Weights of a small GPT-style language model, trained from scratch on English Wikipedia.
Size: 12 layers, width 224, 5 heads of 64, MLP 448 SwiGLU, vocabulary 2048.
Architecture: RMSNorm before each block, no biases in attention or MLP, untied embeddings, normalized queries and keys, capped logits.
Training: 212M tokens, 6428 steps.
MLP neurons of a small language model. Each row is named by its layer, matrix (gate and up: input weights; down: output weights) and neuron, and shows model dimensions 96-191. Each number is 128 + 32 x the weight over its row's rms, rounded and kept within 0 to 255. Numbers have three digits each. A neuron's up and down rows have the sign that makes its largest values positive.
Before each neuron's rows, "fires on" lists the tokens most often at its 100 highest values on Wikipedia text that the model never trained on.

fires on: "W", "w", "re", "d", "en"
L9.gate373:142123136166189124133132104123146165187120168085193060155101113103100188137137157143194137107125131080167168170133098113153135097157129122136083163136141121173124133123085085107082133137145083024094095098130152182073132140110134141095096082130176129149125129155108097108195135171150147103
L9.up373:150136126097165151136124101154128086139132141167150102092112128218120124105147144115116159165115096162158117148125089085124163082139081170146138172125097166106205140204111130132107172133165087177103117127119124102111117089078120108143129113070133139213081154113121066141048089103120132169
L9.down373:085139163175144153100141119147154093191126074127152152117083154121164135146134073122103121132130125150130122148115193029123171119109112131161099147088122078113134092164106137114134153110097176137126098111169154042122129122045107176082143100098122119164145073112120142186091098086160096134

fires on: "t", "y", "v", "it", "s"
L6.gate338:233154118170146148115104184103090146190023178103134123123125159196100079118135112096157099125091139057200138099157149132099148136174127127142109126109105104090069150084143117108144110093123179115157152105090097188106121094063093089096119143147110125142175164181128106132122144099113106149
L6.up338:109146174100112099100110173144157077126092098117119115068034071113137131160123092144136105074076198123081163158146172172084105178126124213156070149108128146129133107172075085109111139099136132099166099171191134196071150153130094135113104168121142189116142152072090140125154112092157163145
L6.down338:051089187132134118127109105073166070125170077115090112123089102103085149152148166112101174148103128170191079178112149118128148093089159128123110192114088151120138146088174139105141090119143197159099169215114134128147115169122118147123108085152086084087175105183104093051127158113131104135

fires on: "2", "n", "ad", "ask", "1", "und"
L4.gate275:121150123135082128170118079135196135109137148158086139124090118137133186152158064104116148064133146070130141108084189124105151093151093123080086089147065144137114154067174130201122120154113132112135099136118131114121150087129149206095123128096108117148123134123114115161035149143140128140
L4.up275:129150150122121148148152119127164150140142206114149096097102093131080171112099105071145133071095097139096049099098132150175117155146164126103165107110132085131132184125200143200117139181117174134143152062177112155120130122069126172140142123193176154082092155099136144096093121230100048151
L4.down275:174191115160190117131093068076109085185116160170141149112115083153095130162156104123095099130176130132106083087083089178158135078068150073131141110133119209123138124116134113110133086117088088058123113073122082149128097099162088105131124057154171161147192173079064147071109078156137159126

fires on: "as", "aug", "leg", "oy", "er"
L4.gate140:149139121127123166050105138138157144138101106200120127123144103095141166076155149090140095144129131117069135097114126188134120103128122105169137121111147150098108143143127112188089147140082141113168135109130093131165119108108131161106135160109116111078156165184102129104170155095120193140
L4.up140:163216144115045074158119147079108076188097136194114160151118153142136113138113154124085128123127174129158159185173122184099085098127158159157118114132083187170118142158164122070096107126164155195185128100125159134178080115199119089170126145093134088117115145139143153124128116113104152166
L4.down140:118141092150173092175129116068151106092121122169150105106132080101095106139110090056121130064148092135081191136157151126117178126131189116106139105151131115141171130113139079077092163096176127151156138074105101120079116166128158117115081163105105138129121139109102135114129111063135140077

fires on: "os", "it", "y", "id", "ty", "t"
L8.gate215:177130129153159087069100137114108157117071107104121142154111139116121137097102173107166119132120126133133167144067155098060163150099129137176146085092176168105175140145152135155140151133112121116135158107114050136128086073053101148085135122133129140115175057146199088099138132101186157140
L8.up215:110165160080089164098138146108147162121084094179157085131108200081067095145140173116137102113154115143094124142137152123114132158092133155135105125094086129072130155089123187143166141119175156155170125187167105142131093157082135124126113161118129151130101034040102125105106166084113139143
L8.down215:093025122117103127094138189158133110081153161090142097146101091140142118107123130072154095168115156142109154117109145135088122158145139159126097146124126136081135071129129146108140059119091148154145115151115097168080051156144095145156126135120113189142120059159150183089106112166108183098

fires on: "\n\n", "u", "si", "os", "k"
L6.gate214:200171142183133096121082130120049145120079121081159084115190129084130140128172116172146096131178161096150083063113091169142133181180078140131111138161086142160119158105146141078105131134082159157123098112148067114096136103129112082114137106132119125153124110094153183114180126161088132086
L6.up214:138073162157159126148117075163058100092111142183143165119135147099124173105130140167108080097127146163105160126151163139134176171158122114214141145128112127108110092114129136030085119180123101156193164122123161087128109097119152077127129173149101146116089125130162213113091074139150111068
L6.down214:128101137103122115177098124127147154129158113198145137138255196129148150134092141188102134118174158073163105145148131097173129158142146129124088135164126138119136137114135207149083108118134132131114155179103114145146173131127100161103094145142088151106089132081059105134120139165148194122

fires on: "w", ": ", "h", "an ", "re", "), "
L6.gate169:094150124131104182117093125105125109097130154111155181151073108126133143073091136160132195142112115078144166167087102128132156128098131138195089211125140148135119196082158152108108157080180143111132114139138116137069122119145081147119105110175121128164077168157158035097103159124120116115
L6.up169:127176146089135124092145171142115077133145091118155137164103140154171116095181118140140198149129117077151070129123128080150121103119131142185112119087141091114167112132037107073124085096123150156130088170104154107201148133098120166140160130086120088096125152117130073129104122161135091106
L6.down169:101088118115173118132146137148138102107173156104161115086229160118131072113088109140108150139081167077106146158143151076084114163122117137121132148122101147057095127124092162096128072125140090170117176137064149153184094099107131171117142143150115099133130128191133127141097152118124112167

fires on: "St", "un", "st", "W", "w", "le"
L8.gate160:194203108117126119130132153111185139115109112170098100143058127113177066117128046110103105120177183087108147162083072118113132111150088123115132125126151175106155124140142127099162096110107135098128159069116212142086142125100137119116088142083161078173165156147118121125112097160101133171
L8.up160:147183110129049173108130130112144068129138118141149112141093107213056134146104064198126142148164152074154167157098139141099147106174119150141101100087154138106109043063106158136158139072112122080085174121133120115126140103169162173103111120093103108137109140158099107079094105120091164126
L8.down160:149131122152159119124102144138131157109150151108094093087000147136093104119122156140123140164134114128177143104159164141117079088083103138098114091113161164136070134085093172114146113127156080127163121074150112116074135058147183127178168099107172117141108120103109144184153140136134113089

fires on: "pr", "oc", "dem", "le", "li", "ati"
L6.gate361:108211155113104047115122111053115160200148095122056102117119109127082119140121113131114170139169101139083092087136145111075104093122115104208118063084116132100128138182107071130129171044124093072192174168155053119160123160090095097106142119145182092174103121192127054117087128158083124119
L6.up361:103102124097120138210151146130116098097101167201108107152147125109169130143171187104127091117148117099137117135123183139059061085106149067081053161087130117154124089079152134107122151103135165164152115123124143122139109152101151170095138136132130107190182082161141103085126153169135170103
L6.down361:107117093121104139171110103156183144080138161182097103128061123141123143122180131157096137173168137106074137142091142139096126073088111194100135143125158099135145126123141154132148101075123168118075144139124092103129104108128130183133126112144115122130107195080193147091186125129118106135

fires on: "2", "1", "3", "ax", "4"
L6.gate288:140106153168158085155114156164191143119085147128184145079135108124142126133126151152163122148114089123117191143109160151138104110144105124168081164097139197123182066133068114098140105127170093100096109190131185129132103123120153161129162148080131043125113123147126156232088127181194150160
L6.up288:133145156120145115155148168175138115177083110164110131103102126138123113114151105155144177054155117066089092131143144170108078125141172167094188123106098145150172140067155147138164170102114123103092148129156105100112088165086127132095165113162149176141155126144118152137105182185113078122
L6.down288:136112152193181099175105138173182059142092085141146143147100118148116086129168080086197089153120120130108105124115181151103131125167131120125147048174143140166086121134123078140198115178118100140156136134123133056106147114103129167102135145148136121151170086125133161130085147144119077178

fires on: "b", "li", "bu"
L2.gate86:045097107088172082118087084130135110145106168127081097116109173102157138147171116138161162155095139153128121097102135077095151122098083133150139120117083164092139083102095150141128169078121132131173127162131093099138116150033055175107156103119129098142128180054089122165095064150136116111
L2.up86:095077127116182102110116133165139088136119225160136162134159149115126114119159065102124132095083176091145122120083169101136127109108124181109121119102119139101142081105077108168140114096142156130213127161128098139123124142078120159163149153133112121108099178131111137116108099140154143159
L2.down86:104123159107175127197106066130151109147163177165155122133194186107121041131193140113120114116099155173058069085075156120148131115126122179093099088122176094165113109158130098159071118081152086102148127104089079129114145135119190136115123136151113102118110123103047147198132090107148122125

fires on: ".", ") ", ":", " ", ". ", ".\" "
L6.gate124:183114177104142065132157074083106172126132136180120155149132094162116117116132175085130089103105130182148125086102096173074152118137164107194134193130183118141085097101113100138160174159122173115115178192160123118113110124123109127063071124126132090136094101163103131132184117137058195075
L6.up124:132141147118162120135184082084123090104041147110175142131139126094123168133075171135106118109076102217167143118174173132121162079111128100140168147151145173159134125109083133207131116129124147082073178128119139089115099168167091187098080091126136119191125135162103079174111042107079177119
L6.down124:134118231145111124141145093136111150131164115146112096124255096133122032117083130116096130162157106106094223143149089136160151107110119088185139111094123125096096146144134153139124129166148123183108128101078108142116173122132188148128082113144130150129117113179147144141109134137114213115

fires on: "became ", "on", "as ", "an", "as", "li"
L6.gate119:108138125067122132134150147140158145103106175181161165182153147098151179117101187145108173059137130173177115138090149118148183079110026124107157133123147143116121131078153152163116150127162098139170137106124086146138126137076118181087076056088176162176130137113132139142091068160122151119
L6.up119:087117109151126088134122078140161094109117213118190154182076108123134156136125157113106168138051137111129109151073102131162102096089125080080153088126092117112103130105138145090126062160139148081122107120144123138096080120130115103194095141138121175115134132102123135154108116167067150129
L6.down119:128067130114093114166137121164120092155133109098119155146129173197100151147140146104128141093130125083176114065104152227148099175061143141065137108086074131157188077113123134155153125158133102123122102106183159159164051130132135162127138111124130107135137164130143142104122101193073089154

fires on: "p", "des", "Res", "Des", "app", "resp"
L8.gate222:141165181188132120135078141144119116127071121093112067150072084084165125052137166138132116162099109145105112145119122119123197061112124029151124151143067082098132109121147095161113123103133100179131131131163114198108134160140129117123166115096132138126152094090139162134088091181139124125
L8.up222:123136114167084086181141179110136148054158158097119179149111139163180113118087166152091111118117100162185138151098118146186159161098135087108160167118157189144107194065162155166072146135090134159147140113070162149119191113070117156204150192103098145102162148089182156129172129168100120108
L8.down222:149176177139120080170120168169064106060111115123152113149150172159158114115096079142137139136141176171158103140115097123100159105049113112105132185113116126119189078149121130135129073176137149194126102129136117096154171163105103120167102152142132204141158129091106129129155132200171139140

fires on: "\n\n", ") ", "\" "
L2.gate355:156081201171121094132110187115089111056138067121154083102169110096082110142132203105068136190101159134155145126147159102204123093119089085122162114142116159109164111095115096120131235095167180139166138133075135104099102150083103120164129063140160163207137132150128150147133144115085155131
L2.up355:120110170108150132104076147165088083079128066130127088100121119137079121122144208111108134107133161149167151139161169091131114093110085111139135126064098131163119155112066106141052208115128166174117125146100133127149087116127095076158138104092134112151116096185130145105067167096126131088
L2.down355:145156200148156120121141133129146134093084172197143143165255171104133128185105168130076105148119135166129088131131124169091118155150153074061102115142114101136133164154104135131141131142164150151091161129128116146116189170171175141113105145103105107143117120148133086157160170145119171144

fires on: "b", "iv", "Pa", "amb", "V"
L8.gate368:158130077078117144192151068110131113075139113118089116094113137140139132113118124150178127132098130149137152105140139119136109104137134177181059134113123083140128175078168138168167177096113133177171092154068173139166121150107165174123082086166104056108160114142050232146125153110130117150
L8.up368:100172105119135120149129108110112151146125176192114120100154133134118151157117060132112108099155095141107078135105124149072124126125123144095113178056103118150182083166093134156123123097130111133165139209077051137130097149154138144106105076128137171125136112215137164151077189154153147132
L8.down368:118156149089128123134143146122128109160180115136145148126097121111152123091172110110135136167127153144175071151026136145167174148129122165077044095115091147162142125131146117138140097163122169070157111169075095102064107137131140127160118119137084164073146173159133157116149133115141099129

fires on: "ers", "ens", "am", "ut", "ol"
L2.gate33:074124074108138127115100134143113149147142134148156159079173095100163145120107128148110107089156196126060132105150097153165141073100099144145070113116147138124150109131103165099229206158074129128141173157109195145147165156104134120158098112099122132133093156103151128118125113108163087127
L2.up33:192149139120131106110126138086112121130157136110121109154106129158120149140099141091144139160169067111147115130105145101073088126126070154166166173141087135153118086107102199113124124103117090066124108131066122075182140086124081131133184174088073062101166203149153093165047087152148080117
L2.down33:087119077171139109148098177096111101160179167116108127094116125089156168160100136105132096128182170192105164092167143121150135113097115160084075124145155070117143143147129132033115142163138112162101120139120167121140129138136116121163108164107076158141112123154158142125145116107101144122

fires on: "\n\n", "ro", "ur", "s", "an", "sur"
L8.gate87:193149132101149106113069164139123126123143189162148105101184139093158141171108092104058120116146115144105131150110042192123118173126111108122128114162139137174089160082092181038138124074111147116203153126131133141133100119165106099164098157169129062201135113147114147098126136168144147152
L8.up87:140171138123114124128122076139101119170146146150150116158136091125105122109151155125149133140155121203158152128161086110060068054110133074103132168130120123132099125090079080082133162088090167157135142103101109106126166161129148079158128137125144154088198094092114181073149142117191142103
L8.down87:105122151159134145133088147125109150154141137101119137119255106113115137129164174099129152150168156139099147148159141134104066100142104129167129136123194120177121145099112136087127101165097156147120079145085117178066128157147078151137134164134106152100149128169119120099114103136170115110

fires on: "W", "w", "ew"
L6.gate117:102124074068072194117111071151155139085134069094136129117051117104134188139175132124169098145182146159140135170082051103076088085124156131203165115117103169113122080108097107108147118101146115065195112146137159124138173076091120140121104138116076117126165092142155130123104113180105171148
L6.up117:123118135089128156070112092120173106114093103075149191051145125125158114113122143131217148132177106118160193089137126064127097124126136089117169119142124124110177132143119154078128160106157168123077166113135146127107158116049160143095112126139118111125152119129136105105112099145167144088
L6.down117:152147134109132143127070114130134123131102171080161160109000209128142115132142129121193143148138066101138126183119138135139114079154157132079082109138147144151137111141098119163165105123154072070087119128191125083073127141134114108123075139124107153126161160091078090077166118084172124078